Weights of a small GPT-style language model, trained from scratch on English Wikipedia.
Size: width 224, 7 heads of 32, vocabulary 1041, 9.25M parameters.
MLP neurons of a small language model. Each row is named by its layer, matrix (down: output weights) and neuron, and shows model dimensions 32-223. Each number is 500 + 50 x the weight over its row's rms, rounded and kept within 0 to 999. Numbers have three digits each.
After each neuron's rows, "fires before" lists the tokens most often just after its 100 highest values on Wikipedia text that the model never trained on. A number after a token or word is its count.

L12.down134:480510519560527443488474471494550510551640405492551488511406410491490551574535463438504479497436549525482447556513549441475486493473504627509425464495504422503497488493560569579450528573513539484515419424485386502523522430445449421448497567476548588403469528474485443428438481571519413502504471356504507434523532435315486487501544499545502644577435445451492416563488549509509530496523481441518497536543497534465443536543498525426550475520513507524547449393467492478456497561469462521545450488510405468534556499585532503442578602498450508532510411618524491553527491490516532528
fires before: "-" 83, "\n" 6

L5.down586:550539536479495560559462592511513531478400506467513469481471445471576635553462535487522495507502494475488498579493534361533568486564443540588454492477535441539481475460538547447433550531533437462497519480467499423499421523578504468535418425511414545440402471430446410458433539474570481462538517519472496571538501455484425563551511553482532535505418568548479490588519574485463551558466504564453537486542458500483513413581475478460535485462490528530459443387461511532482524552492427558464615547462448453491462440475418493578544428496501453440560441502459572536577563542518498470
fires before: "\n" 40, " " 16, " 0" 13, " 1" 4

L2.down20:523511460514511497456514515425577485442485421490557533541440549574535481453474548473539511468518439521438509492601487586509544410502499550572408561469570520563498556465618493428454484576459491500414620497382487541468470448405511547595501455569545520562551561514512495525459491471535570548393463381577543486499525395486490439491504490500542450460555556420483570546499511464434616569489502511560504557492469558486415552492448492467544395549436487643503488501439522433500494434547500488416508551458524520535536503496540454489479438525556451450439484366424527510466567505501541470
fires before: "-" 43, "|" 24, "\n" 12

L12.down251:474529459487552482553463455520529445536516543492409505416445432477564443538557582423573494479407478488533461576506464480515470570475428617573493580445459437498488462479473467506503410482510591508446455479587532511603481424484536489552544468527410545500533486500529540559452587417446470485545502538532609515477521462417478548638561495538530525418511548542561507423423553574504586537517430502502480537489518524490515589546484507450449442423575432487503475488430419496418456437431476458487546526492487519563543599442570560546507549399540485529540419507446516452484517519559401521
fires before: "y" 31, "y," 9, " A" 9, "ry" 8, "y." 5

L2.down659:517537563571514566486443466481436521479484488520496409432425430542528518526459471530440534546564468502467592569421506459453537530524509482490501459540509498444575478489509486434529417394504493487580507566474444568460489627461417631424459449404455561475608448467585434477545499505475554517523528509602407456552471509576514445451460480487501523469550543543418495531481495450504573423401524459501469495521430431531545637417519445523436472466599516528472552534419518418546505596475534484500478487506502550548465453547495466522503531506366526453547498574505417597487457545480532547
fires before: "\n" 84, "-" 7

L13.down456:434528445472465512512533475463512447481501537387451474477550373461541451498489494441567525594568495529546513553455416507523606434508566467546486515433487498526587483554475499457537464556393476533482465517499561424527513438506431560483417614545357549533508474520473465486502516556571502494473545460462580468519475570443537387515544512515421521425446388558507480506553481492494428484517545519564548484500535469440429523557442441493500525522487454512550503475511592555458499640508377538593456566485548555560508504500473473552494457445436545471408465445549541504463432541576507496
fires before: "ed" 21, "ation" 20, "ing" 9, "ion" 8, "es" 7, "al" 7

L6.down427:441493393494526453460528559576511494519552507443533569534509583534495501471510436445438488461454458503425492569494474401467515523449535453584377410514533504462544485439523527580598351388493492489440551540492508517466421544548479539499426461521617506473547522503507527508490528507531535467526514490443558493492533510577496411474580544558473509503551469550479480604515423447581477533467519479547439460500521506538445443498490490541523551442536578520403481539511462550520449515434389473476529493527494495482481489477476526409467449495425479552454506560479668522529485479416424474
fires before: " |" 37, "\n" 7, " L" 5, " " 4, "/" 4

L8.down481:410512478408466473508514506437640571579535554534511448475462443583450477528535430429449479383550429468516518479485409480365536493438490524517553520503553497505532514552488479508428512557475540550473513525584499493426430514589515492511510586487500514505478459495478609545545531473476492528452587541470462405512582496435441522389569560541403506549491484500495461549544495557474411583575514512423527421551448516493402456456489479447426436527511485501419453501508575405481470491504501525502523496425460518457480440556572506488530472574523467579514493486543615493598530513495444511
fires before: "ed" 15, " in" 14, " by" 11, " to" 7, " the" 6, "y" 4

L12.down741:443522411493456535567553431505475562510524464555543502588555567478539493425515540509450469493466482572525509558451620431374513524581473461528461492502538536569568510375515493431479484556512505513439507518466494487521430548584511477490471477495532407500527485537542530485508475457527534515587547494429462535550418506480517526511479440568529398499555424431524475474513536506395530449519480487414450515419562480450527494499510573464464488485514364570532547487451553495524460617459441504501559619497440472468470386627509521479543591439597550473513474542499367486483525485555440559
fires before: "00" 26, "1" 10, "20" 10, "0" 6, "ul" 5, "y" 4

L12.down121:459511523500514452499527551571477490500460461442563484488509491498446489529553489524445524466518491583494495499571430427409420419545489520424518515551465448475586476510556444502421507527547560448542436438474464537483519484577572507466498601548500477732534441533509507552475400519447463437489473458519489567502510502431466471471518528552510546403538447472490486454531431611505470434541573559537460562547481479544507486573587432638465532485583483459433428577507553419410509496505548374486519535470589456480531505464481558523529431472548453450499584484466519519532506550474505461
fires before: " |" 22, "–" 17, "1" 6, ":" 6, "4" 6, "0" 4

L2.down413:494426487433558543512539555383483482608452520465489490504524416535400460497481478419491471560496496514532476502610505549479494515437492404487533535578442466589376542458431519484431503462442433502420547545433471523539507448435564545433514378500587508479538479443456438495471568588498544506489534548482463506547440484538502572514425515512523524562507550388478489577485527571602499635504507506479558439420621572435487498559526466553487566557575571511548532544465525494545479554555513479460491550501496435496467481532493524491512512439557469515513542493493495538540493477492481530
fires before: "ed" 12, "c" 12, "r" 9, "ation" 8, "es" 6, "ial" 6

L12.down191:534458500523561583548572407453525440456496550504515508447449422472494520485529478505424510516459523566491553519513428477511436490530586519436450548476499461541482480509405519590453450481477536447537513573606528521438519565523472524517501530446399410598498526530475550410609599534392502484511567426518462473581597465464496508532480538428532463559436528549513570508409517553478464499581431483650516471524463545424506467435442449497584504540493493477485510392512549520488463561417622526532525527534471529476515505557441458569487515478584494458494471421475464456443541584484519494
fires before: "e" 16, "er" 13, "ing" 12, "t" 9, "ers" 4, "es" 4

L13.down767:429446509533607444430480435518483527440527506421496514485487602427520580511544528482537541451513465497453588631481537525600423501508497500513472489456492514458506493473529497469445512531458549543520557503498507398571480473471529515505458496564502419694382517551482450479414458531531494483473500466503545509569617479463556526448484426576478447457585505418534488533438512474495483486534526520509453467483566544473551471577579467541465514497585533506476411505449477468549544464503461582446531478423539502411516436520479444393513562576478572527545501495491575459409549546518546515
fires before: "," 21, "8" 13, "7" 9, "4" 6, "1" 6

L10.down719:565549431522540453436534504473600545499489478546436529485495544507403459533508549578514533436496523506509432477463536528432544448559545538400432524561530536493444526392479376464484516471498437561490441487598507497448461501483497506499566520578516555489511633531525473467447580432461540486516495558490567466478505441545495536540552491394564455495552533488634495517451416558498450456480460550452474489529522450407525447458422452412574458475458501452533469506499492549509430556463471524515517529547545469575496496653515509597536556488544393462546599537531506493458435480458470534
fires before: " to" 20, " that" 17, "ed" 11, " the" 6, "ing" 4

L8.down409:516511598434526506422463475501507464510516420506426460499479521408451487489489419524606543507506488417460382614611474442442585506394535511536486492426468496543503474504522505463520524441454495408373523550509479403399491512437517461552496552485515544464602502559563488446485528587596522509497551495536488446477456477499531457465611549499484496513439493478465518508561482567545463474591511482475470469452619567452516412492509438560564490493535628496464515520428546454400570518497484597431599482514490446629485528453560461534435512428487466446498501512501488525560542521566532526
fires before: "ed" 47, "ial" 5, "ced" 5, "r" 4, "ated" 4

L2.down288:533474508500545380506528531503337452471569491495525524480453453512501465535448392546480466409570511528608526594538629493438573487549489465535472555581470462458528478565577473459557583431509435525516479515451508496501538512469556628475554541405536551441540481540490495537525488434497565505481504560480481542600518482479440434535501493439534466498638518466505458392523520563454449511487503501549552505540517515563536479472463426438474396489479509481512504475463448488516439528628507479471554488529416443512419514546448507614407439508491607456485541500498480601509485526447518496
fires before: "\n" 39, "ge" 7, "ver" 6, " new" 4

L12.down161:489548516512455527526516498551527489504526544503577393528468373471572458486462559503501405471497479424452424502538520521413518511529405548487431515466512461521566576516516530460442519476525586582531562482583465447540483484572503662515458433500526492525449457570449495525562491470493619550519461529510546389558471475555442493556466505446486438461453482516548468448508468382446534477570508547459562496495451521504508617553545474551468450514543486514612488505453520503568455420384387456519565548452477567576400424496485502453522599591476528451519454440540580452480566478430525566
fires before: "ul" 23, "y" 20, "ies" 17, "ular" 9, "e" 6

L2.down390:451494499512480436555431431548552624563486520463491516537544401579527447403502637498548421415491542508408517535533484582400567414523451577623457489445496481552508493506459438530484582547500478448471459457501430541601564563548438484389415455480475506448553467536452455560518502483475419530514493484404482470490383536489469553540450567525487478445527498488506485543555489500499501542525549462510582533501460572490467549517552505455483459484507561508542519470525627538441527518555608576399585537472493439469486541569505473556519501480428523511545466439487442509455484366469586464
fires before: "\n" 28, "|" 13, "-" 8, "==" 5, "===" 4

L2.down129:467512471533608445459547517449459535423503511476430385537484531441465538553529502487512497387503499539489535505466453437474432467537509473468359523490556511545511515491540430533413531413469487458511449578458559427530541559557467556423479503490473497581459482484523525492433511424517462515559521467404562496473555436471695465471451479479552615512499539417573507547495453455435472459431527474485472433458540552511528555413526472500442545518528616515445577500457494492389591415525498477471535533474513491474442449614534482538508534505535490463516497522537519471509485462607488589
fires before: " |" 14, "," 13, "8" 9, "7" 7, "6" 7

L5.down585:462471501479546528554426596424504542446574528540506537566399494479589507526437521446507689530559469572565528427527465554523479537531517377498468529557400470565496460535418557454539500501515422441522462495460579462591515568565459536376487537429540482464454415456519546523547472587579570459449566503462501372476488525526443506440500472485393570449497457479541478487478460537558468514477447505505526380536478445556562572534503477469452539516574469532508474463533495456473546568471463533553542474503567551434483425496507518555510493487493551448510537412425452541433512487457514537
fires before: "al" 16, "ed" 12, "ge" 10, "cted" 7, "y" 7, "b" 5

L2.down448:461491509549512496453514528487494619420456484453434521452514569467504459473472413458460431462506498469439497483487636525504507518548592526565493415432478586503517479511477514482579509453465531417446445485541566493533460517518531581557610421591399501532478570450472544392493463517574361526483518595439496543500580426475546554606497546469507468463492569411478500484546558510564412558632465545500511533422474520476478444484497520487431548436546431532505474420531542422471453413556514533506545482516413512447452497455502535550412446497411521502571469518600487517572516563504539446
fires before: "\n" 26, " " 20, " 1" 8, " 0" 7, " 2" 5, " –" 4

L11.down96:491588466511529578512535436493508608503480543626436455499628505434501520444500442504541475379504450517495486524462498574500490518406469470511501429442508467568542526520585553461478482540571493465507498532519437501490556446554421442493490533517556536477458644549477562424437421509538472479549510460485465481530460503481432412448456557495448577493550508450419470563509508515509454556538539470469596439513491542473517600446489491487531434384460491501453534446480496538571485472531497439500597570444516498508547507545506575545544467391540556529459448553434519495434525557589451441
fires before: "-" 40, "\n" 34, "|" 19

L8.down542:542451427450459571440481460484520460488503473513483513472533521388515551447593535515510430552497487437481401512537572456528534569472505502556609514522589486532452536535447656509529449597490407550528510471621486476545521517479491535500520446603552474501359470472534461388517539451557482556512555528460504509480547501504521607497483468511484490566543407506512493465494543527493636438470476530500536466532386469475472490529499492564416543486434464484570456500605482480515606524445369501535543469490534482637460518510525564470441493483558495521597403470475504513413441524479478516
fires before: " |" 22, "\n" 18, "|" 10, " " 8, " C" 6, "|---|---|---|---" 5

L11.down226:556498559472478459409513534552476544606479506560458455427535470484512501559458579455534485469527590430515509499398496515521451530502503439518533536543511467472539550479483424572479510561571504496501496511510559549451412478533518480470519543566455536462609474513494497529449522666493442550488503541466381435504468528484515494501410518440491485501362582582567403554498500483555546558537511506515488447479516531523487466459454430575510464452491431507446459412606509480511529443457534446546496541639510489566447559493578574431480495479460462533469563484472489418488451440452434529
fires before: " |" 16, "==" 13, ")" 13, " and" 5, "ted" 5

L10.down194:444514546589513520440498549477512555566499529537580505475522490506548538503459492517475471495500432474484491536417501484505456413501433620518477392477497447390518506552501465495531544545543503496424561464528529485541513563631559473560527470470532520584513497491528436455415583540525465611428575449515379511447431542487491470545514520398420555466489474571489512490574455466411540550578600492382387441552476555563456515470544507542516493461471466485456530490387556517522456450565515523573536420450519586430473542527508577531481497422490448461483550594503538511448552506519551481
fires before: " |" 68, "+" 6

L6.down185:464527535506458510538485383416493502493474539460537477494564403531510498549420465499426468438565539487512490574547493502406515531512449473554454506421604578522590458511542533526445551449550507456534471604514488563498567466474556584477511558516553595564498464473477562472580607460421564555517473494528474519540567392403501445471461545474419521565539551385481478460478598591538545474451555468531474485578489467448490530545391505508609538467471437484510432424452418496493460431537501499465512510401494567561567440426473473578522465533444472493448498556499526589479561520412584424
fires before: "\n" 51, "-" 27

L6.down587:477577474523477430448455608462438495555542492510525494478466499636494520527483501508536524565509516565538537516407562505417606456496501436425492476486546477573546485384483536472502521522590393472452476497577469536515491462615605470509450529500442449517491539455469470507373457475579491543356503499538561542458522451501504504474427491500557495439511468557452496513514557503415437533483480484464543375534571511546513540393518500524489539408473473563481451488474562555485409494556493521521579600582436462528529438518473455581514468489551485463605498489494570567487490560634412390
fires before: "\n" 48, " " 8, " 2" 5

L9.down25:516511482597436453552462471509514495528463547543509506480463492523539538544453475382544529498539493505471573502551487421482468472500380536447467531473555539581467537494489405444523500508508448479349507542499496463509538432514532489551485472506439496519496512544506462484515545491516401524515445482585461545584531576461526543496575517510583576457560467493673442539500458459532476468509461510527538527515372546427531494512498496486481459452546484498606505462469563502547453510520428600476428516466568494562454518518536487560466447427437357554584546412423564506500374532494491550
fires before: " the" 16, "ing" 16, "ed" 15, "g" 10, "s" 9

L2.down520:506514591520496491415452619622554489595520529504484477443620462542515466454491495521415564541509445515504493576436466466424435494393597530548526496639451494446509571465567610511518498451464452510480598498388588524489446505450462454454338430510571470469562581522464489509483510521547398467582507523466505472560522558483502478486556467499527527538505457417519488441516381535514461552490480438515521567552469455480459508472522543550466493515501470592546516582496481511594472547459430491535564505507535477458543429493456467445450515456489585457571436576556525529536491476451523443
fires before: "g" 23, "c" 14, "ced" 13, "for" 6, "ter" 5

L2.down678:576501540483502488522598442553570570531486517555502471545503555571491467470489462539382476414469587528437471472506447489535516451478418484490499484551574461495598480529536435530575576541527511498458544526524434505565470515471446500506458554518552447474565553582487452508509452511559446502515554435401473387548504470516516491569511441503471587381578481433509510485545628330547568600504552431517657460505491616521479459503510443518451440530563482496518464445505568511533463555490575540471470484560477517497434459510483528504497552515478524538506393486395402566525422513484504511
fires before: "|" 40, "\n" 18, "-" 14

L12.down427:466497465475650541444624416481517534472561489405511541492476430540488492491575554467515534449460600557513507559449478524432476428490585426470602474559484532483521488535565527437473477488548516561539482505513356492500537541506528480495386424379567504467534431488478505419495500495511506494513582501564500506514522354519478409420473487531482441552555481452515534532480460501514494458426530456513553514512470522425428514486495489503541499495479524438526477482515565471464443490561535374519564546480539499550437436571452467426434614525492460425509422509600498543549477438484543562
fires before: "|" 43, "-" 17, "\n" 14, "D" 7

L11.down609:465526491505425518561466645521562533526512448478488580582492540755543562590461522587461540497446522515508521500432629509451527540579463514553527437459520519568439536512481504472521508579549443503534454525437469526491553506416509470478505459506434503476501488511483531454480467343556490570504434544492481461569436584492506531449526522509575457467585537438503499420487562541490479463575576470469549478442575511503396489464490450485439475539443480497515469433480505562513390485564477479461518498542502497447502510522425461579558524494633479453486452493429511545465560548499507449
fires before: "\n" 34, " F" 6, " S" 6, " M" 5, " L" 4, " C" 4

L6.down656:397409479517545496482445457531508494443538443490436523432513519535556544510477580491573519419532560608457494461556499593553475498396500458540452589553414530550464478520521512462505476617437521503473480471497554486573440501469520368493444553456563385500476561461533577465472527514524554540415442562532561441463482541462439446467521525432449436472438593544534517518506541517502527547450509559512515448404512541553428363527513418463593628540441508434495462539478538428501512428515448394482391458513475505504468618541440480465501528541564475540453526487569452537510531505486495499
fires before: "\n" 23, " |" 20, " " 6, "+" 4

L11.down650:488571403480501449422500515593497486518481574505461603543458487521508447428495519452492481445491454490395490486476475571465480493533612416514554481553418508552542543535529551476418510486498497510565521532501467479427584532432430416480559494429514412554624440482559492520553512549612432485481545578510454462471513534427534505464453470477520491512616541574488436509475548508374440494560456480502470529562534532545540512485570531470488448535535540521503538451520598461525404531485488554517509555437470435550565496473506432485529516589405472436498516430422546552432493544424376550
fires before: "ed" 24, "e" 16, "es" 6, "f" 5, "ion" 4, "vel" 4

L13.down63:440496556344562527480455527476483457542549618489493456531467538659498464572453399535494446484415463508428564479469580510384599529399588480581468514599500563603535529414515451462450458537526526550429437566526530443465444476403498535462583519538475421479436502509479438528448459465495456535472481508520523462445541497533493526550408507468450468506567516426483524571458456541592460523616472508423501372558521526483542530507499503495547430549505410461462504514500425526469508492514421498545490528551511541499566465485530547577506524570634519452543552552514500482536494511500494462
fires before: "\n" 41, " " 6, " M" 4

L8.down267:524414388505503447427497505446519464433451428438624476466511536454476393535572503456504513416504487573488516584556467440511453483425537519508462570523431551508473489471549514529480420476540549568498549454569583479519479540462487456529551456568479406490564528478478479590568501424439508477500468488504473477549533503468482394522460559574527410517487554442586495502435596458528542494499482464533528516488503551500510494595409565579503437436493508464462577515538532539532446490476433505431483584446529521544559475607460550481439509576499442396434480473534501466551496458476507572
fires before: "\n" 21, "-" 10, "M" 9, "===" 8, "The" 8, "B" 5

L9.down684:481472514506544456487609518493407515462379402565555439521505499456458536542604474485531540414519475498452490482523538522485638537552610533511588515554527431533463441494468488372472528500567543512571526530447475509509605541496444474468556420473578530533518453495409501480479548474535466425462507450447495525443489518586481529455454550450480538409503482508479479469430559499550529453480484474453473501458578435450437493487450441564496456568480660500550495505488522503544453620528371522502528443555439502425490511509543476551543527597463556524509557514489431476409530529512445482
fires before: "ed" 27, "ing" 14, "t" 6, "e" 5, "es" 5, "est" 4

L10.down451:451576533522481498461378511473401430565574474518474613629603571464422527557526452559498470436489484502402555538455525448471580531471481585516483514508481494514596486543468483356551454486514564459469491620423514530583521425379394493557634519476531560516471495583505597456533515390531574493440443534509547446413533504608534553451473490380506474579483490506498445449482504558463534443472488482456427549532456435495512503545503424509510506587536477457505495596573520481500446474490493489463450550534440513558499494483519476450596521547524516462532471552507416414558525544478465495
fires before: " the" 31, "," 8, " he" 7, " C" 4, " a" 4

L6.down167:433398405498517457538578578458499509519470555563530490455489533481450442524478534444472550552585550532488556469406507513536502382548482516487548574524472429451444493494448454425479448585552454476514523513526548554442462552549518470487448393554466535526516538485533458409551434581521524551378504526534408469485537441522458482447419399531443470573523556488548499583465474500522408499517588608476490500511532517507602508539530517517487431458498504462522567414456559495462487577413503481477481503504418511524535563530550665484557493511491539444485395532488552421393585578424510465
fires before: " |" 55, ":" 6, "al" 4

L12.down399:491436492480416477464576538616419435519506506439515488468540494491485399514399521551565513416590450532430430507564487536529485523401459465445556442473535545547481458563525530504546483414514435541545487491506532529610480522538510593440476571464532521475432420485493472536524481452500518487484526457482493408471555545465422454537537354539535560420541476590423497454543438539577547488486487469475531428477490506545513560490533535516473474525438366490473538480521421582445533465484507531526459522543536496518550533419452476518476446618393536575524499451544562497460530541510391492
fires before: "vent" 15, "qu" 13, "ff" 12, "ach" 10, "ven" 8, "v" 7

L12.down523:501445451465503483485458396543483467560527467493527516570613468580585512544474487542548482466468551538479508419507499581484499404463497468451444514508451530503535485535476429439491436511431538454539513505385507495541439540464447543529496489588507480466526527604416533364476552390558498552498500569517585491446537560581491583476528518486503539546522511554490451546530536434540478465455564439486510491501483396467432546508549369554464409460525513487462526544553573526556401528529486536515496496552459465563519506463476501515506465443529479520497577538502493489435501414483653613
fires before: "," 23, " the" 17, " that" 10, " a" 5

L6.down479:434518428509498527431455532504515462524469429525482571431548494582485547531602526525562459526533438503449563560436524548457510534534522493516504495473439525541377495474594516549530387570494383495470521473462505517579503442482511370443405457416468437422434547450422422450391462586541528429411477452490479523437553558511531593452483501528581523469495619556578487500523479545485501550400455591498419483450477494501475443538503466510563558402468494441521486505502548497561504532492492424566514563550462435555432467524476523481520475534474535566494504506535505566553488574458457461
fires before: "\n" 47, " |" 11, " " 11, " N" 4

L11.down579:482505551433447439438475385515574420385502465518473521538504440473544489408496558510430572435538530504556491452574545505545439494540374512466545504492432522402522516509549558617417422400565486501532503479604495532543548447518559640517511613557459526506534516504527515469521560478534441528518487486493435579542456482432521538578497519519471540432533469501589402536590540556494487539506536506581552534432544543349536468519485413455543495531543472452492415622533432501478488519455448487486458416577472528543464482516476498538433513508611447488539451547480492548502504464488438544
fires before: "y" 34, "ies" 9, "y," 8, " be" 4

L5.down259:497441463522432474609552497521508534556493505517518501543489511521481362593493473492485563412534560530443425434492470453500481425563464507475513558496525514441475519480495543540504472491446480546489536527460404536524561508586516408477473522439465507450526467601535494434468526486490509477530512541493557499452599509446504466499360504444538492488570495527422522503469505579585559568502437574506444530547556416546535447503524463447591552522536519521550467536525571491494470560459478489376494543481518547485427567505571429573473502567336463544511643492491459455468416449431446497
fires before: "ed" 21, "ing" 12, "t" 12, "es" 4, "il" 4

L12.down505:457553502503550436521515537418535372537563403531449509508483512494559449496506453477521398470536482535513500513557469523514536540474458508476455569552522522548508590526468520491451499518558466513457506426548476564451554574443539458462500426475558553468518535475488488586457530607447488401607535535613518508538520547515542451474459518544444517472512453525527522452470542424568479450497429488453474466553486466546444478437445418492569415550579566550536495457533535436483407496479450464567376491411515489594563428548366407469473421512407615523479473539553491461528451534514594520
fires before: "L" 21, "re" 21, "-" 16

L13.down170:499475526531573509534477546529433492487600485493515563488477496522456521503565477438464432455528536472534507484477467492415506446530545475482471471489439524531442548455474451463617547455610414575526601417534474520490467620534437409495485485471545478699534566552549508435560472525492573487493447529540507504507554458461532500483552575491509537505575466502398479432463440504500466559560527493518549466553508508467431468528516482527561442393523549483439501575514464584517611551427541513515569497472454531489473410517469511483518329508525505446479511615464520469485586552423461429
fires before: " |" 41, ":" 13, "." 8, "2" 6, "," 5

L13.down572:478460574434479516542436501545490518515515496485548556477535475560406437448540503479573410515525465447471476515513448477426465524453477512504578434505544422479462492504513483586542403520548485530383475532552430514477504446539486510482532632510523471461478494467618538475431440538498561511437456594403501467465478490505392621507547421510503463516539484442494489627538531500541479494538498525446611437457520430542485524593609504630478497559458502465480524442504559459596484469460472537508447523516496645426609503446450492470540555395478533537576518438527514537506412405449508543
fires before: "rit" 13, "5" 11, "4" 10, "om" 6, "ork" 6, "it" 5

L12.down295:470541472516473559512495504478549526520589531433440570492529481518480479494452504502586405393414435439417416397578432519517536510485452506484521433512541456426580442492501474450490488543560485557455557558541411612596549522542511482507497458458469537544460538473455445468441459492505455538468599471558528509484608529523397503502531465547541502453526438430471544543482563601533552428539491576468440533485592531528471515414556389460477513599473471547414493495476431580516479503505489543443531603455496432399548462527576480563459494562551590422458556530452458563557484542545439499
fires before: "|" 37, "\n" 17, "8" 10, "9" 5

L2.down97:437507504391563527529538458391521471638475479515499474519499542531524480526480479433436448488450531447420502475468557466524466530548530477481520493510541417442472516582505465500531461367505457569542544559549484516409545543509597497465513540485537472552447436442555531553493518537501597438520460546593475529485522490515464493501480451579510592558541490530526548524520614534486533462539600574409495410494537531427413439492556557479436498531455376524505529502536497430460491499357485544437478556456453412555468544577406457542507592483475494551497542483512546510513572450338510456
fires before: "ing" 23, "ed" 13, "es" 10, "e" 10, "|" 6, " in" 4

L2.down351:528424616531473527492508547463554509491523430511538491479468445476504501518493489454452466529505467376482496533442494507494415468526498556528493507540486507528520484448545433440517513478468474440489529466504581476457562547438354526566563502420560522520551532424480442563458523541524555550465483584455548507473522520463486539416497509479580487579571421596532545578465434495496471577450530427487496558407474547496567477493450476420524494378516559535469503485412545509451481471479428524524457451533491547529412539485489445529533479461442502346551604394473455508515428574489554459
fires before: "t" 17, "ted" 16, "ed" 14, "ts" 7, "in" 4

L12.down577:449400463504411407483460460479511489459507459496482480468550453542543543555460447484442378529536512435477483499560514592492532540461521522379474563456475569623438512577499457473551497438432545531535416503518523496405528439565468459522537554399498503613599528555479477457537602436510531541515500519558529496510520524527583535396489486475496465408523520519577423468419458510442506472450480422502538465499509527508610475511502430545532479571474431522529558500602445484512513522512543518406542496528563475474535584518505524521531468507479541418413573555527489488444500573579479514
fires before: " the" 12, " he" 12, "," 9, "t" 6, "ast" 6, "st" 5

L5.down702:576540546545575451564552514442615504527515505598550509444552503569482474529552551480483472466490445458434453466440446596408462430532436430503483464495470510495504504497572423537513571537459471475467515623495464518503588488468491489532500499498545544555460468464515623467449409474519453483529409497631425445519515527425510347542471517565523437426556534484409411474417546605468485555460498588496590495420543508480506578469430449558548556500503514469494451507473488444550494494528522474435495566588540536546508500543460424523603479518614446472424477484493460487471457484569482466
fires before: "|" 16, "\n" 14, "-" 7, " D" 7, " C" 6, " and" 5

L5.down717:419475568501580541491450498526513541520474447483554473591581532526479444477519529497499509537523533448525537504469497527471514576558470578511449589511497591458408578572447481546525519457502486606472525500553493468482472449560506519429595493409491396551413491494477496322481497493462506586415422512463510499490448482434396540468454513454467528524490546487603465431525514452468441402600483495508548483455422436469512565460542489461503573629520506522474532441510499523514592551489598466506474435622468486573459478540439446474481597502490473449508529484486524553472543505476410530
fires before: "ing" 17, "t" 11, "ish" 9, "er" 8, "e" 5, "ical" 5

L5.down138:453481471449550494487544390526452431553581603438528529572592535523536528568631573510582494483549474516510614477488403479520595516495457591518480470491525492525555479519535429484497536512465455518537457456450519462482513451519542464486439465430472454530458449509505533513414523501533471508525551471506445572495469440445484443495465514484467435354484582581537432466513521502438467434496507526407480502464652498523454509489513518538438497431584512484569391495505489461523488516587498505413474532486518539589439567468512467550503493549502588448438460410549515515442568590495500468
fires before: "ed" 26, "op" 16, " to" 9, "s" 5

L11.down316:478533513527615557381560454454446487460430552542414461414535502538518539495528470563520580474536450469484443487450440485449514458473490500507533500569559526575515570499528504513463406478517542568487577481549475355444552563421509487446449554498522494450468537432524507455403505530485452486354493428452616470440491491481457576579541525587474440604429480399500513454443493516583528487482561459479454518541526578471505505545514530513511562543514495382629469463477482482398429517505532460542612475503497421512507466530537514496534609542561443437403569522573494468465578493492539434
fires before: "\n" 48, "201" 13, "20" 5

L12.down208:478517471559467520402443444560493543433494436475538540467387490473463533517432481508399543465503537535404502538512499420472565443564487394557503493521486479491472577485562438522445611585514431490443435538574553481506537568474540542508525462456435465537506535610539477410509461536564407512488597508518510480504611506522563404589459472480490504597491511507568454396494463537480460582483489402539598491521502444462530556520482484502525500473540610519560469616457472500483384510561529471443518577487477495382587500485535377510452465547556490459499576471460492427481417425469494539
fires before: "ed" 23, "ing" 11, "ce" 9, "e" 7, "ation" 7, "ion" 6

L5.down392:486521415553508489402469557485518534528547468498589468478469467511438524427437478431560534581528457478514476591546463435463439440485580563548421474521569482527578562499553477488453472583502456514525562466402490476529486508521505433460453519486500496467402483460583533427479573561561471534520506473550464574434443506427471531429570609530543515403479574492444522587526516515413604523462483607558488424508510506497504466534582466531422478426487441490498447475365441523518473578542496505550590591469484485429517490462483478458445406536543477488513451397439573537466559512583460506
fires before: "\n" 40, "|" 19, " " 6, " |" 6, " 4" 5

L9.down26:452485464531494584437554505456491393550537556477553544499439511508390583458493565586465471525506394529458534545513454441574533548469526529450495550477562540563501492423586548488453478542433531478544451525506512458434473515488500455557584467503530509604550416547487405532438442447574500458463515473524526570453530464527416526519433620491535523534449449456502463521482560539474445475499403445636533497441497542453510587510451528409486467469516405434532497459553499509557472632416419481481593521506555476509513506576545539420416549502502554436477466410507530479581506569557558540
fires before: "|" 72, "\n" 5

L2.down244:446581551613505555527567518581491438591516513585466502554501466429533497561451466403430517503512417418550588406482417496509465513533472448452499505540488480467502534444452540496522485511541468479518526470482623434545453408491477629481533473384498529505472503346461557470513417511548496475477556530453540611517482585494512504534502494525456501596434430465536487597504555565492540418506426416553544373464505541429449553453530444431459493456480538539461567606457505458487486510506531497478500550519457488509529564551514464488438433518512503554521563473491526459510541462480448448
fires before: "t" 16, "ted" 15, "ed" 10, " of" 6, "ts" 5, "ag" 5